Weights of a small GPT-style language model, trained from scratch on English Wikipedia.
Size: 14 layers, width 224, 4 heads of 64 (2 for keys and values), MLP 576 SwiGLU, vocabulary 4464, 9.84M parameters.
Architecture: RMSNorm before each block, rotary positions, no biases in attention or MLP, untied embeddings.
Training: a variant of Muon for these matrices, 308M tokens, 4706 steps.
MLP neurons of a small language model. Each row is named by its layer, matrix (gate and up: input weights; down: output weights) and neuron, and shows model dimensions 32-223. Each number is 128 + 32 x the weight over its row's rms, rounded and kept within 0 to 255. Numbers have three digits each. A neuron's up and down rows have the sign that makes its largest values positive.
After each neuron's rows, "fires in" lists the words (lower case) most often at its 100 highest values on Wikipedia text that the model never trained on; "fires before" lists the tokens most often just after its 100 highest values on Wikipedia text that the model never trained on.

L2.gate85:105145128128159104154067103156157164095112149199108102169110091194081106096128169112112114137067101102161130163116194107107095113162109171136165122141108102068102109178133092088132089136118136117115130146145202143126133114057108150123080154126135174172062143156106107146066121097064109146128118125158138172101154103145155110117166172097091128105113112099133111196082148098095150113151142140122100141088103146094118095130120054121150104082097168125103164184161110113139184142121149105129100117126050061169134189134150078112116163146112160095107125071119067146102098161180110102
L2.up85:131153137131143102117061122138116102063116054175112131166113107157085149130162146112095075090093102086128089175125195090092098111155123117119176125123118120039059107171106118169118084104101107083131163076148145152115134174104076151115117107122125128185108136105106133158087116072038163152107070140141105176108147149162117083101142104129114131124082099128155099148088136084108124095114153192136088125064116142111105090158112091140123069077102145117084145143187096105132140104116195094110102130116123073149115186099164087125101147100144122100100074068146134153142114132180117127
L2.down85:105148099163150135077076050107152139083099132127132125125120189114112103135170089129103156130113112118164152150097136120087120091163157131161172162072128149115178117110109093171099111142102151130104046115165154119087130137056133078144137132090124159156093146173164158123015116122131095110125130133153154142130163144166094099088176144115129090089147113104177126207070146076127122060110152140135133128086160163055101099146118069128155099124067152100121116168146102121145098154107196123150121191127109094176116144126166080142141151112111151122142108053083112150138080139157091086
fires in: "end", "starting", "beginning", "along", "followed", "replaced"
fires before: " of", "ing", " the", "s", " by", " to"

L7.gate134:104123108072105109103115108089147103101079114145129138113106180112152145174180143155156116177043070155132123149072134149112162146165117116133107118088044150164137145098121051198146147162144108119092155107107100110160113161064095099154155114120085064143130125178096120166098108120135127136131104105118093108076093072166141085160128155165135112185127108094100136145070117147117129154186090171122129110096164175136152144164164173122236088166124087088177122120101123141116129126171155137104171148158097153100146114152163120111148160135122096154094153196113100177118115155097077117
L7.up134:126128170143133139172082134132118147116097111114121097156201055157184095109120114152131137142126119115119121121066097092132121144180136175083136172131151102104109073200155137124118057094102154091150101127175074165094099162078155140143112167159142167148158114102116123148058153143102190079113127058107114097133162157127062120167052183099127114113108145117162077129167121106180104113111107142123070118165104156149174121185172099090123082110157157095171097142123183104200195105109095074111123158127105150119177133201124088113149129167136137127120112091144137124146149137153166112
L7.down134:163084145144142145090140131115147133124112102145118088141189113125096073123106125149141076114124168201128100116183182141124151102134138153065108101074202139049115158159124183140144166127181084111147119080162110122186096142138110153173126152125105105113155120140153138145161124147120120102160170181129094093163185116129137173114111143119120114049146143176097115145113100097175129148153121097111177132192071121147127133146059156128126084090156165122155154090129102135152123133074127152115108147153198110168118134144078059109116093120110139100115138117155111096073095134132174164
fires in: "of", "in", "to", "at"
fires before: " the"

L3.gate417:132149108106119105149120152142206135083110105155146145174145090173114170143127104121176136137073122126141117103109173123141093168079163188073148145166154056125091106154151131094167092105032144105137123140142104146111082141096157080145091142173138150117163151103140087140111067187156132111133080154120138141153125100187127169134123139127156087190159096133102079166138060160146189118169140165134076140075135034128073161076085097112169126065159156176146104115107113111153093129169095102140115120127105118123178130154129120175126098120165106107130148157139112058085173147127150127
L3.up417:146175103102113148132150146145194166115181087171177113145118060155098076113133081143162155082079141131119139142130094197139092097149088178100105218100113083113100078159153143174144105096074101091184079120125175140150113154125119102157110130162121103118150138114152067168130081118098124162118057168148164163145113148148123151130117175138095117135136088142106117138133037147174151095188115195160110133067092109065130088124146122102134149076165138169163169111129096130098084088165120127154114139105095127145138137100141133146112108136157175113155105131121131110120154178104112092
L3.down417:133165075139120159157142152126159167142073087108140130137098112136134133171149127121124164170144136108160106134118189124139134115182165184100088148139115149093114120097086155128156085111093127162142107140146123087137122210110129136161121139135080111150151105156134064185176120117084077120160105137060171180124149181077124138107143186074101128153205098114110154153126071097130135120143183172173085118062143094060171128101130146149126168082152179185166074194154104151152164109140126147084087115123156138157132099126078140165127078138117146103197113108143154124083171188109077131
fires in: "2", "land", "1"
fires before: " |", ".", ",", " |\n", "}"

L3.gate118:117140159143169168108171145143130140122077107152125175111128098114064154066129092043182122183149144167177142101107116087152092159155117152090120158107139116178161108109103145131112099158068099158082177130100173079096214210155146078114169138102131129155164153139095127150099175145156124152151111117090044121089132140135136117141193122089134163156115112090083165097108142081083120132149103176139166127113137131072111116100074157122188128211132126086105071120098135149122077119098113093154114169117131111108141146110112138125149096150162130137095083131078116159145120097112104147
L3.up118:118153148117081133133159200144089115133120152094147107128126112120092074126142086173113101143127111122085113143155093156124102128068121108129136122133151106085110143164113145138065150123025155126059091153186173104158152123107148089099141051160084149098178148073163120079128049142125173123129083185125142205083142169200126107144130171132094141099151159108065096160167081110140079137076132093127133080143175141092138120104140085181103120151130086159180078141143110128146108130120173093097113165159101155158165145093112177158161101129180098141121174120162108198117166166150121172
L3.down118:169105201135094099145078113085149139122100104165098136129123090082108160119073136112186104121167210156087131084136089112116136097135154146083125183131124200110160177168112098085134124169094076143167130149125084049134081132161121158145122139139064165114141120095112102121173139127156171107133147156105109109108161151159105134126179052131076165043146118098068151119116174091183139068153156095134137084146109089154130136145137207090150118113115123120128158147056118128167122088151112135090124105118101078045130129148122163118175160169138147139129151112121132079091068139113111107
fires in: "3", "2", "1", "23", "knockout"
fires before: " |", ";", "–", "\n", ":"

L3.gate301:117083099199160114084141100131199133104068147143114140149116144123195116141115097143143124127102139101126118192112167137106118197112158127163096158142104117125118084144127150122125058187086100106158145104125089157105206135130103083156138080095116117093169163113160128191114100164204187102113117098144109072146120160068120157126184126083119131143093138099170117071130091132137157090106180102153077087119127089097102132125105111111148149118115141089048088107126104166153089160097179119158106101076124160142119098131144153177124170110146124128207131060097147128142217083156111140
L3.up301:130102153195134173114121092127110131160132157128089144167168137112134106093063192121186141083102169140156097109060138137097093187147137100120094103105067156135117163142095131187111113141095106164083098135143148127081164120101155126136145097151170114102128084101150137124104098071136161120110145132127147121118168173135097120122134068153153122129130138086107170178092129104101109159207142058112064087172150212166140143153141058098147163107112103155114111187188102170132137142179101138128126101103140184109133205123103112137157139152094116095175180097176089164129089167078149098
L3.down301:094109127086148137157088152112142156163157137136133199100204071159128128110107128103156099091107143138173190123112063137105135083143111132075129149115151139117103164133169125122104104089192098085052039151134161156117170123121130128135090099142175142197133144163169151145186051113113085142098136160104093125156176127120176131142082166190087132097108092149112124141095133113130165098141072172104137098125093121168140110105131140128138120087126127122142064126164131135156159212165087157128108156148108135169108105106166178053190144164153135107163096133182110095091092110119159092
fires in: "2", "c", "4", "3", "jr"
fires before: ".", ",", ":", " million", " |"

L4.gate215:146110137103080117114116118107140156207148101192140092180161085160140205103102130107142107198183104168062201095093129125145135102135133105137125118148138099090146094113074158123098078107119168178111125143141157123143139137150108173161157139168131115100190194133153072082096120120107114111090175137136098105141060129128122182112101120099136104152133159149075152133102101053125117104179073155059147129164137145113149140164132158140137138149172110117074080197107103079103142165121168100130117154074163099094113107152120140099119089191096150142167120141135129101153093133173070205
L4.up215:146091161135143157142118117137148122148127133102133103171098104088122106094192082121121121126141122190166152125156108122157134082155140077143184166128122088107146101115053143161108080150124096167090116158145179115157103126151115130107091143120094059166164091092079118108133127145139081029153147136130126131124162095127106173133046089131126205183113144166131181151144118147117142170065099215092112203132168149104170050181160162137078185163093138140092116122132108151133102134118119095118097085164126115124066197155124108113180094156099131101101160170088153126102098107066064141
L4.down215:076118149106131124075144083128153118124169140120112118092137113110105157151079130119072129168122122164157142150116124132072114156157121121153086130131108130121111116109076117067121164102125182148115148172100103137108074125137073110104176153161079095140132181076168103115081110067171170094099121168148114168160055168146105116165178110121141146132087146140055117131148154146145085130147086103087105128129170142202146152135065158128140115060109100182134147141126168100132102103207107081171076188128065105084127117050120111140121116101151153152137140108145124153123171110128172205
fires in: "november", "december", "february", "before"
fires before: " ", "ak", "le"

L10.gate264:176162131119082140094108092109194074156169129128143153105143128102127110152062136079142115153107119180107160097118106127152129155055158164106163151110118160151160104146158103119056139158076101129099079165109134107167194117099163146127163148217077118125138095117167172122173118142105116106159126153117130129168124156125175126150170098097122088087181139112066153122169052121131107100121155146104128103141118140143195092133101122113139181170099169116123174167150153150108109107191035075163165131139153089106071147171081123115153114108171139140131074159169095100175107116118139094
L10.up264:096137087143127099107123142100167131165106050164110103168139122223157101114115160132139084136118066142090119171124108156118152132139142171133139100134105153117146162142152114139149073107157144109086107118119151124162227077130124133138104138156176147136151115160171111097152119190118063133059161089173110130177165153182132142121108084129122131119064149095110125120115165135129085168163073105105101107107140166101126067098065131129191156085106159102201167110216138148083171117144105086141114090125125098128137167088076119110173087159189151129081197081114143101150154118110166117
L10.down264:177168138158164112131122110080117132103093110087197161079136128122164119160168103146082103138108118162115182076143063089151169146176160208177169151146138118098211142156141172162137080101143123139101139119101131128091158143147152117223164138085120105170089148126101122112117074104070100110133203128114086121137174145127129095129129115126145066124136092088136156108179138107138160083160127092108117124115115088111084143139135153108181154073119075098132110113164138179126175165132121060121121192146147135141144140136143157172099115087095146086133110177098105124175150125149194169
fires in: "1", "3", "4", "5"
fires before: ".", ":", ",", " |", "–", " |\n"

L2.gate39:135175096055120140098075158195072104147138161092145113071123151081136146092137139116153069152137133126075195112103154117150105137196070126097098109087130115088156144140135169113047056088150131103152159133172092133084124204102112145161105095084149151191141164146124137102131124146136122153128145147103055120064172116125114148099133160142096150057147093146096085090094136163095148138110115133162101121127133134134114144093120162084148071124148145115124143115102133130157080110147129136165146152094133103139152130143129097122187121119165122170196126119072175190164126172099160142
L2.up39:155179084074098169127111109160090083142175192136140095089119125071157142103144170120164111121157110089063194100079160109127153123200107123094092112098113130114166128130076142133056064124173113102127160158156121188074115181150079131160084150093129123184140164147157074118121091086140113148098141169152117117072124148133157162120070154136109159120160116105165121067091122144117118114095107178172150112142150156091098111106150135054148091098144128137141121116140119171158128149160128116190147159062152078102128084079144080143181097107185141209171149137117163135130113134117130131
L2.down39:115081131136090149116101110156103117101091145062119153168077166112093132136103114108130113129124115126189160104149076194088078108117143079190140149092118172088147143148177086094148105122085154161108152076190126160049128117120118132164131105083140071171166129069143139044169100172149124140156070127096184148146106132151124149143157188102195115065090125129147108119144125169145113139104146108152159116173119165072137108138138100108063186069125158130067147176089103168118127050136099093127147154146131113125160107093099175094171150118124148162117095115035094117088127104134108164
fires in: "21", "19", "31", "18", "62", "14"
fires before: " |", ";", "'", "',", " /"

L7.gate440:143187116140120117100161212104125204128120145126102145152129125098160203094122184122129112126118112129113146140107110106026099153165146079095152115110133124093120112166118158165062127163089154061149053114140143176113143195078125152088162139115130102083174118084093144169120187171171134130144139143106117189167107118162117150136102167093129119124125144204106125120134121151112101159118117125078130085080132187086120119168167177124145080102172093068136081166101174141157187068082134109111175152105120116199127111107177121149161153129174187095090151079119101127171154145126052142
L7.up440:128126168056140129173126128116124109146076120115157050164120112161133147114080174105182143119136040095131120121145154121111105094160143074122095166128132134115121074118061145138156118135177119093134115176151115164056145155126101085156144133079122081101143107119083181142105092097111159082197133152100126158128101170102141098166163109093114103176142175125138146194098143148121107221094151154115159095161135180116097173106110081145134087150114087109146103096138215146119145114144133158124156143145116113144124191043059128206113206129115133099144094070124145149103145146183115154
L7.down440:165137110137167133098075079171144135092134095139126148215118141130136120141151164101112123140064081076139105096129113122051094151215162089107126123149103078183145102141157167141094118124136134102096132154091147116109138149128131161114170127178081097107140130143092077091054098103119123117143170124098082197095120130189135151135139127135140047147141075102131102149088116109107148169130181144136186066110129168132145160091111115081152075183178163131112098097094110161107160120102156116098189205104129147059128179073137112118187168117117097119160118104122148133093151138119135165
fires in: "on", "in", "as", "at"
fires before: " ", " the", " a"

L4.gate438:185103201083143124133082132220152124100082100197143111106151076106129133146109084138148172115101157092163168105152138109195176086147129113133136161129109111092135156126065098094087083160138076145129154140170118064164178157130099125072152123168167131150151130187129117109106129111144174173083142104097162101101124097161028159101084146197130194119128155116151184146139117096089148114077149115175098165124108145099125096147145130111179136082137154127146115141103138114118133111132096134114199141105113103084122109195098114176119105128111092156117098100137149135085164126101134096
L4.up438:200131155075140147168058148144176129159124119175172130068214131108184096148154115161175183094134187076155107154158107102166144098130182109176200091184164155127113148108123107114080085115142159125109118143116178105150194073136136139083191131163085143094131111111149092078118110124093111103114153119106141130097092111128106111172167122192132189132098175100112163070146103110106139118080138094110087143103146158159128100149189151120144148174148128118129137193121104082069112118140148154124131186093115108124099113186162160135101060173090081096098122087135103137166130112150144087
L4.down438:093101141123092129186133121071084133120110161136194104148155116116100153114134139187142150113116191110100073148074178123062163113126129138093106116128120106144104143153129185172148131092091159118131172090109095046072143060111146109158180180120065146155133148153094047144073148149147121137146145084152170129151135181100131156186093132162105142150120113141089113121124162120184127142120112084162105107127092100175155108145114131126131103085090139175180141133099107118120110082087105124103114134126061113155152070099148139134149205105083123190141135089123153137171161141073113114
fires in: "of", "at", "attended"
fires before: " the"

L2.gate190:171170094089169170135097076120140135127158123091182109112126187113116171138112150067143090140098098146129098164124110126159173097106196134113072211123091180143090102086162110116071098183118090152094116150053108104072104137142086184133131148094131128077144104086131127089140117135131185192100146079113110147139062153171148126133171143183151156112129166069160093117081152114111146124135091147155130131139102170070114137119140114117149149142118127098148112163139090144123117149090160119142162178157118078132098102137124058137079132148118117140086128153076135132099133104118098140
L2.up190:112152065137165145089057157127056110106183094136165147063089095173101149131068153126142130114092083159121126176082088147129146090195089157186107094130093190097109120146175131130139116085126145101140106148112088111194116061132139125136114137120135194126170172154119117191182165108153124202085154105128154137135169109240123090078110136094119084064090157077141161159111159185095176086102115143142145100121191102114132120107118074119122139089077170110141179145106117123147159128129099100162122200148124191099130150098133109154181174110178120139102133161137138149084124094117149102
L2.down190:126149086081149153142133087179170106106167107120177149123148153052133142139119167140146129186135133113131164193106111135150198122156105109100142149184120203136114134133074090104049087147117117166125120205143145138127143137099104172174163183133158119117118110149163109127117108129150151154133123075131161175125037123128165114098140164183193151131161092103140098111159056118162198175152119146174188153133126123091154157132146109149099096129104179147091123126167083108047074098177187137182119164144095135138116150169125118120101163119182136149105106104086149125113142144129109199
fires in: "end", "starting", "began", "appears", "debut", "starts"
fires before: "s", " of", "ing", " to"

L4.gate302:136133131124139081105109117148066194141141168146045096184128143116140139147156155121126147148117084136098127181163110181129158085146118073171094140109105159165130125115144076150071176154146118121068123061098168167082091128137075156123133151142121115106150174169124056187188106076115109162174109188149139122158124174150125164101154152172147101068103155115128175087128137135087135152134149088138165148130120103124108176161124149135109118158138175136155105139139154093079094158137096050148206144193157108111148082121151098099101133134141147054075152153143103110190118077122104141
L4.up302:113146056130130158122110130131078165125089148183147208164193108149093074093150147103103114203079159169146127153159117138123101132093170135083115130098106205142104108132186167122128159123132125141129134118131095128107138111078120064080102136145126100063125135148161148072214124152141084131157133165109105167166122096088110120156195106128106081100118172064123101074117099137145123139106101146114105125065125112093144116119157061137142148127105112128146116126156129078082140163202132060153144067057118139118160153128055098106143133189078161152169095050110133151131105106113119107
L4.down302:118149145132161117110154156068118167132096153150086121058181171123140219157102139136157172154102069065148102202120104138108164064135156102105099120083118147163081171132142117110112188151125133120107092087123131143138141149101141128166140112101142141080136107078184115125128083094098133157121084136102165126115152169158135123128152100083198135058103142120104075089109157103124139111085067050144130161104164173121169192082173131119119116102140107179128080139197144121141134119163114084168146192093135091145114132170140133129084090164134127163175103144128091181089115168116158150
fires in: "is", "was", "2n"
fires before: " a", " an", "}", " the"

L2.gate355:146175107150100128159127090114124180123121134132141112115091096164126184168153151149095128107092111104154173118089116047096151104171137166169126168170132097139194158174170153119144125090144108181149151104110132176178127102072091132139176042099098182160132121144130117147101155134103090153131109112155110156130192138140187162057135155109089121111097184153106088130107115139130108115125211117146142113113091091108112087129130147089116148114205153157127169091170161137200180115176139111146133070098137093095098125166057163199121210134166130170134133078130173150174131123075067136
L2.up355:130159119104114131104116145184116120137145065167112164115174109158120123154119144127161152115129115203063121077172108164081104073129153110115110095101114106130194116080201140129110106096154143132143112108175121080104165081115122184099120112127140068140143053163096138099094114094089068158089125138094153184128154148163166130099162142194120091168116155171136188088130151147121136202109138105088119119198137110125107133119175123085128167124204126127166182184135184134153186064128109145121159127094133164176120087092103200124144151125113153158129170104079105122140157119133095147
L2.down355:113097102108125139096048122187073112105121039115089164128085155117096156157109075154135121077152093163098152107125129144111112080117181076084170129147160145131161152076097115090087089050147129161107135128136126146096122134102081211127131144101157139150169092112110108135155122145089103162108136121096144142131118146140124128149139080183056193155129177148129190131130100120128098183100142139085108100156138165199086182149153140067166176155143106083131109116115106154115150053091107125130108119114183154122168108139113173155206186134138204142147135139088073157177147117171143163
fires in: "2023", "2021", "2020", "2024", "2022", "2025"
fires before: "3", "1", "0", "4", "2", "5"

L3.gate517:211125081108135173039149103128117169080109166129093122118151090092059147163113085131150133143109095143165150159111102093105155162156098108112099106080132170098099104090135174085080131171118108119108114153126113163111133134203162079136105049131115101123118130108153105139071059129142136163074088111069100104107126109146083100073142141119105145114080111097133123077173103105175118093102139150154159100110176136184153117156106123168146083162177165078172143109078171113108111167123120195176112162121146141086118169118152036062169116117135127119116148112110136156165119077149132118
L3.up517:172084110101163188086136106114089105102119177156105124075152122135065127094094065134113105146150119141153150167086114108162136193126090124103105120080098153139121093080133158071129136197116095138090095171138093149141124107143151080078121084126142050112151119098158121108138082145193154124090097105094126109112154078108116081076157144108111157137116128101144137102161114126177142129097099156124110067168172127163183134145101115140144114144125148064154139118080122152091077161095163207185091176082120129113122139122145066087181086137112157114159168117113132156188141020152084106
L3.down517:102160124119147125142107111140103184107125145077082131110092148094143222103118108150175101135120140116124180142140093112111079135168150156127156125093103117106065135109078141158091103145109153149092146066180115090108065167138108084076130121146131116143146112112099127131143128113152131134046071116092089167063088141120105113140203133126146137180137146097142122101141082177136109111123081118105150112143122233089128128156133072191183038121173102137123109171126171109136165126091096158150136163147165139128145155056153133106170076095096184103141162077168137140221111125114109094
fires in: "7", "9", "8", "collision"
fires before: " |", ";", "ision"

L7.gate405:140132094142125142170175150118120099163104108138129130121099130149107090090089115140094181154181187137169116098134120114157137088117067113201113132114088122039138091150135107144144153098148178175088178095113164158112135152090116111113110129096087140079228174167135135199121138151172084155026146084094129102092124095125139113142156103079116089123065117093095103067115184092112132157164084125147126139079117139183085116124110139111111069149153113130158086122092137159146090134110140158126128120095110110101111125113167067095160118169121074128166110140131160117082150125137104105
L7.up405:145154102108136066119140120146143174149103122119125149076102124146104131090167135159141144098105142084156094207128117154069151150175097115122088111090123096098104049105100152167072091139131125125079159116109164120136072134109108186128124109130139139158110163075121147176135070130119086122113129157096110131163161190104090093153133154120071092112031124166084118106132172109094119156121166137111146142122191144143171188165206155019130114175079217124127109186124117136112134138132119108143061090121122091098143100113192110107122132098106154148135098097160119140183118123123100130
L7.down405:136098132173126134133146087154190136125158120100121167038098129154164083124099149091098171173111117116141114135048128150127137125144093118110068142077142091167161126029114127162092145096122132137120090115069085137125090086148095132128150125165135148117121124123148169121178097068190114116172161167119148165142156152132159186131130170115128166108194145150130088074159184091117125140142134079100134083113100146136166188175123164186122146152083147169051104101162156108168085131105155151139092137140131090147117073125145136068108093094129195165118136159103137126121167138104088145
fires in: "the", "december", "january", "november", "may", "february"
fires before: " "

L3.gate489:116128108106113137147149095162109103084078131111078132108096150071139169152167139131116099097160094149118147151136121113144199119093157142129076116190072130152113174112128109163077123119108138088078125093157113175107138138132137107114158086165192153063187110096179060078137124146117183139121154127162109085136089120205159123118154162182134090133072074119118178108148156180110132103163121136123138090107125161147128143155097193103166063177183110133164095163156130137140114147103160195137171167137084121160137062141125100131166082136145080084135172121155109155147112094154187135
L3.up489:170080116142103137145170063150119154109129127159064135152135159085175130172105091091111077137109152101190141111133129114152132155102163133135103070173143079107125105145160144107105116127125108176068142150143121103122158201135104101180142067165169084127120100116141139092098095137121133116117182111181117104137082157117101158154118123163124088125065068115154090189164164171066096106119135130103168133137130152140156111169143127125141081137138087110158089102244150093084141165106109113135084133173133129147157093113106180167138094083217097110144127092066077157141054069096199157
L3.down489:145172141172124167126127161092150198098138147138184088155126107144155109134126093108162130175119135084139165093138120122094083148181112160130103215105132157068156097120135130129191093154153120174165101103153128088148093155176110087154107121125091125138119066130089167141166154114141125103103087151123086116087179121070092127112139164033122162134146133088115201134122047134163104168104140093169079131151088071062125098148168104162125119092074126164118137141054117131101170106178092086046138099127147145117138176103077145118154168078105144105176112125140140064115138140109104114
fires in: "4", "14", "7", "1", "18", "3"
fires before: " |", ";", "–", "',", "\n"

L3.gate470:139150198166104103151124143099135198097116107139193137136043078154156121142138114122064152048109104126106149064116185101121114194147147172088150108122166147101118109138163146119159096110114089135115150128157191079120165177108129099124106110062109178132120174116100155189152097170128130092159097086114054149142105141132094136082130083126137120157134124143141067139122058110156110174106132133138039135088141085093110124135113092068180102150149121126078117086101124146143094116112084184149071166133131156158105151093101110136166085156136098174100107129130123135155101089142145187
L3.up470:143170146126046107157159187107121089128085145153120095105175161088126187137149154106072069133146143104132100156117122073143191111081166150128093112100108123096150172108161102150099128131182144130141139056104118128126120153106097124126127121102152168123118160131131100120175135106132150146138142134117109095188164096158142151068134078168116135125093129123159172136137124133188105101099099222038102151070107086117098096132154150110151115148109132101131168155215119128136166106181150147133139114159185153115101146120178120142107102144195121148185113167151057131152135129094176099
L3.down470:126167192115124067144151162089108138102058116141169120144148142123190148092087143112119128090137126093066077131147101159110097099128069126091104108075147120066123134126152098122154124194036134141085139170122108104134147130144154125115134100092082158199120112147169121093148166145093142090157151126091126134160099106141162139124128113190163079148075217163113087119146115134166142109125133115117093147132112145071173116068163103153129148116094148142137142113172155117126113110093105120170115108107186155170138220113173147108111056131183143149175109165114164155178145070105157093
fires in: "1", "left", "no", "right"
fires before: " |", ",", "."

L3.gate212:110120182114105118120114111180149176096117135167137086086099123106096122091114104162110140135106173127141134138191173128165176197115119131136109199166119115205108108206175134124127168146077147162099120131182134083120134097140116091070065092136132101130157106172155116116136103086115138100172099119080119129157139082086108166131161101166114124130063119136162155080162125113151107125124130086158052135127124145119108133048136149117118087136053151127152127165158106233161096152162174150099087123075230133117119153095122145090095163168129158136124175117093143116146159084139109089
L3.up212:116148133148177104116120070126144144146105152169102116114178172175084110109104134119177086118110112120180183157079142136169161152133144144111183154115130146139104110193141117130138124118137123120150163110144131122102146115079075108088149148090063121181184101092099100114041160128140110162148106139167160106123202089075183130105175138100119117098072142127099140122122105118121150102054033063129122129124100114115149189112134155159088137150114149111127065122141132141120139145082140116161082136181131111109063138083155084120146117118195157109140138104101111157094141116101142107
L3.down212:145127111148172095071119135114152129155154103160153108162213131108104089148108149119177115103088181145116147187158181162120153151095141109124181162078120218122117101119141129150168116108124086122162131109161145140117166111088101112132145109168076137099159138058165123089110116134083077152095072120117132151123165098123133117140170124106117129067108180175109126155135115124172155141055035084109128153122157109076105120170165160158171166110151165160123132152126080116131127116105077093140114100183155054094087110053163106163187155126134161101139145123074143142120120157066143109
fires in: "9", "7", "8", "9th"
fires before: " |", ";", ".", "th", "–"

L4.gate242:067175127135076080114146110090098116123098148165147116105120073191095086145205137118147179109137063147126078134112097168091163189152130094150116111132158144176095162095065125172098087085165113137111147083112179155165179098133158081102207112127128150122109149099122119111143175155086108083142139134093154139088106086119123134057117127150129109144128082092108190180148086098111122136134158199145074139145069116120123159122146110083135107122151118160116134186146188131160075168110124117148166109144164122137158082113128126037107106139075164126086134094087152092079088123090152070
L4.up242:126066100226069126125110091077088132170087159142087136124145099142158155100166114125149099139086129093145123111090072149094108089080164109107153113174110146148072149132102099169155143148141128120070097129075135136147153052092155084094173127114115137091105111152210083083134142161086101123146124117125134083127105132073136167098178092121077075164146104122117138167132133131105136129145126166083099079130143162161133205115182049105112116124104095123135137160099158124124068138109110096142142134194124097123147105141084118099067146156088115118128149090145194109120065130160136130
L4.down242:119100087139133163075120124147162162141137129122117132160080136126158141144148137116125173142109148126126164129131118095174105110131185134136160157064150134160104130162120167156139140091124151167113212155133123106145087153128104128216172110113107153166066149105140086116103151185194132177142119066156152131204157134116162172115082182095076168098058135162152114154136086160044086156115107106167066112086097132153089127181132160168102120093125057160122087135100168184155097165093115088175131093145172165127176141171138109117125100051085109156140169122129147103084112132049104126
fires in: "is", "received", "became", "receive", "earned"
fires before: " a", " the", " an", " his", "a"